python train.py --hidden_size=256 --num_key_value_heads=2 --hidden_act="gelu" --parallel_block=false --init="normal" --optimizer="ademamix" --lr_mult_qkv=0.7 --max_grad_norm=1.0 --final_lr_fraction=0.0 --batch_tokens=65536
MLP neurons of a small language model. Each row is named by its layer, matrix (down: output weights) and neuron, and shows model dimensions 128-255. Each number is 128 + 32 x the weight over its row's rms, rounded and kept within 0 to 255. Numbers have three digits each.
A block is one neuron, or neurons of one layer that tend to fire together. After each block is what it responds to, as a language model described it from the Wikipedia text at the highest values.

L3.down686:216123172118132174124158130085124112085134120145139173123226113119111146185157089130117170141104161139100201152187105053097057117178087133129133154120134133172123137115128118091202117132157087136119109092111119188174128152123158159130137113097197113048161104109153124130103124148127031141138129130153132099102150143167124144110127136092134138190145169139119181140081108123086126130150
L3.down766:127128093149079147175181121215118160091144123108084137111051133145054149130126167179113069126159083128171114128200101102134115140102154131160077078064151111180114159147143108134143143159084075141144139190124113135086108071151128175145101153116136081140169141110157125143148150179121122124140132108153104149136100132169158131198147130103106121077148121099080145213134109097164191063128
Word-completing piece after h/wh

L8.down48:065137128137143152179083182110126141083123131154104109118160154134137141130129096111089125150069146164089169095153106160069075143113128159091074118187129130134113087132063107196149073078153117143100099152129090146143195123150102096131112148117090142188081159137173123094128121083089115129148077121097109116105146106100141123165172102146130119154188089114142124191148117218129157141121
L8.down93:154142101197119098136163180141133047152160159078158102118099126119091150132106077089159132158133177205129103113154087211100000138146150103138137135102117145098140161108148135143156138080133087079092114135086130150133134141155121154203138128140145129082126089120118139165128156161102103153106131142113105128186145161152144105129078126108153117113139124132160124114092120147085089059170
L8.down201:138134110098084122159112218175113116128121095129148146122144166089159147148129141167140157175131149127112110156081137163112114112127133126162162108148111090152106122041121102100216141166132128143121086135126125159082115171149132166165188117175141087066131106123124145181101138152065143121127161130107104188127106102153098080135109135128130188174111120122172094136130101114090176152111
L8.down459:044151173163111118131130162107153127132135158061085143121157142083083104078105127142085175133109155093145153196102130092089108107056155127183157167116148112058100161140104124116166145133098143116109152124124148175140092098122153128146087132102106133196036109084118155122140154135150094151074092130072135127133153125156131134125116124103105125067129108092114115124073102148119146119174
Word right before verb

L4.down231:138140152114108077117116175078183133154141159122157167131133107095158160074153107136079165079114124155117084107145101153150152130140129147142152151159139083088109124138137072205198107141139073120085132127090140150138115149149177114193113066154166154140131096162121123179093157090124109116141151119208126167118172108147098076102094083164099136100117098131071098117152116150170115090093
L4.down423:083092109116129116147169170110076152151129136181149110099095122104108030132189079093130162135099158117102158135114137124150173126113118106066063173098144108134134181122152152156060067104132147208152096148120106154110116144170119091130178133166139139070147139081152131176167078109098149078107134180127168147106128125160071178132204124180189130164099173084152175113136087105099135202123
L4.down523:113180080183180111086179107146109165124118168153110100153139138111150057123154062101158118068105116147109145144140144123175189166080138128144097177084156109109141114165148090134118101185128165147160123179165137168101130102072077089115088211153129173115139128146151088141130114082109197138123122127093135170110088152190189153097144116155123125119126102115106146154138104092116123172096
L4.down654:134119088146175038112150172076147110128097132052104124198130140156147187141130117155183112152128101138137191137130119101131083132116098163078134099168065115064108186118155112158085076099105106210199099086111152111110129126125120118132124127144150115148123087148185069145131189153163067083150078145124087150147155120094131076118144141180155140153106157146121070133108113170067174159139
L4.down671:132120185238104155062082150103164134099153144162147067101182114123133125081122103179168099128116126149110156090126155122094174129128088153154145088166123085135065109115147170163089132098112092162123126175098162146115084103136165025187116121076146123139055114100175107131190089108134130127147158111102123141119123212166148125121129129128168149121101068205102108114085152151169115182156
L4.down720:127095174157134117147104131121084129182094112131141148133125183115072158171176112113119160133138129157202141148090139109169027068075161078071090088099109131120055099094075115131193126163101157135173149122121153113129132141103154148076166148102160106111126108142112132204112150141076081118141094159165078151084107173145137120123111130087123156108111125153141157103130197088108176077131
L4.down812:108179110151094117115104116136103082136132114098140125104140131113124147108140132150169139160149113152137160103143095182179031148099121152143129100158126139076178113115153096139196100121121088132149125138147149090128106120214109071125101130135193155110110144102123080129126111169082176152163207115073111111099103120140170161131107145111120112037151148106109117113090140147166165102102
L4.down881:099106144149157190145109140176110113110166096116144161116201118087153115117136128097077193097115152149127097174200177083112155082086154094127091146144156137083129135149201116119093095134136091161100119093085178170159122122111112176142085175132131123166109063121161039051143120124124063113123187099147117123167169164098105107164121133129168124136159127097083139067109080165111116125145
Mid-word fragments

L4.down26:160141090176126148143107124121114120188086126136143105118130046129081166090147164140073159158104095193144188161110125093145191150095144136144117109118079140138105130091095115082106098101137155106115113104175135146112134163088161149125154100111135121175126153232116102121120136109128126115075185152121148114161145149139153157090143124128111111127123126125109114108099083169138071102126
L4.down171:176174071193166076089156097115163170104124157138146124106162166110142083169108073126092129109118140063128105075148178144095165170175089161078138057121110151156129102168147143152169163108135054138176112175123150171133121109171134159163170198110184143138160142147089197087110147113138136168106121121191085102126145083147148164142157107134189145154089133143086110154132075083103084131128
L4.down262:067095124132180130121143199117150073138104143138150099167145122197138125056151114105112119151165109146128127096095109139142074159164125144131148126103129141183137144106044078132138136130140156127100064119178172091144174156192095090100163083180113153155090106105146091139131184082133090111187152139172163137119094160135116076117114103156111133164161119147115098130126149098095128162094
L4.down543:172134115160118079171122103135159148146123139107106160142150122134087153073164136119111126086147171200138161052115100152116165110129102096140120072110145117107098108091131123099145138139108119124166134129107129128133133171167167072053113167129085163179088125084152123116169174063184128146146176181174091176152097116102079138135101095141149142103170196104109148098123116091091091176105
L4.down683:095148084122160156094178167114162111105187158112149149073144174135144173138143162121117197169210057140071090112129181101132152069127126188137130100082112115125200143117121161044112119162154101143140084179096146198129149152150131136087153176133149137173120114110166203098136096079139082111114079107121137131085138096134120158122107138147104141144124133104117120157103114143136150089115
L4.down728:172113154150138085136121102109055153198154100084090208140086183142128121153149148153131155093155076162135137140083109132139122134149092178171121120124159129149113082123155119108096129141158148093198131079111119117107102120115154183120137125081055124090213149116090153181131082102133096201050113166117106153106152194155164147186149116126160119105108138142105152134122135140138155131080
L4.down855:102091088130160122086147137142127068144137120118117039124102128156092184147077115121124185129158135173153173125115080058100163065175123127126126153100075104126120157136122069151133123139188126121072143134086072135072161146172083148121130131126125098146144105095138175130193126151120100098143125081137133145068152168158090114073120124159135169105115154145161118136120104124175127113115
L4.down964:111073069139161126083132138120145137126073073113161133087151122115142118098167116133108160069126047156070128076089088174142134097130078158139149114138102144099066135132161175169165161118137147110128126138099148105090113135142095114118186145098124104168098074194117092161220125167112077127151147118123152163064148106126103185142085171143135102155111179113150129115095130129115114123093
Mid-word completion fragments

L3.down181:163119083102104104099115146112162175130075157168103143114109134133087127126090116123175139093151111200159062138102141119102130161125178122164124138109128122103137150127165117142143121144059166108142097114168029066131132150141088149073161078130186134125118123076170166122157113130154167090118121175166113151140120123145128105149131154142101158096157139099201123135147188098116169156089
L3.down182:117111187125099161228138094072106200168141122138116113127100109123081126136152053175196107167136112191108135157080118182090130157143135141150106135146119135157133121118131119118100071128158155143139169098083168153177127171150149124105123080069081118157130084199105101129126159102140128107129112176159075149159111187104128148073139085156114141089104148126135115163064099060187163095108
Word-final subword pieces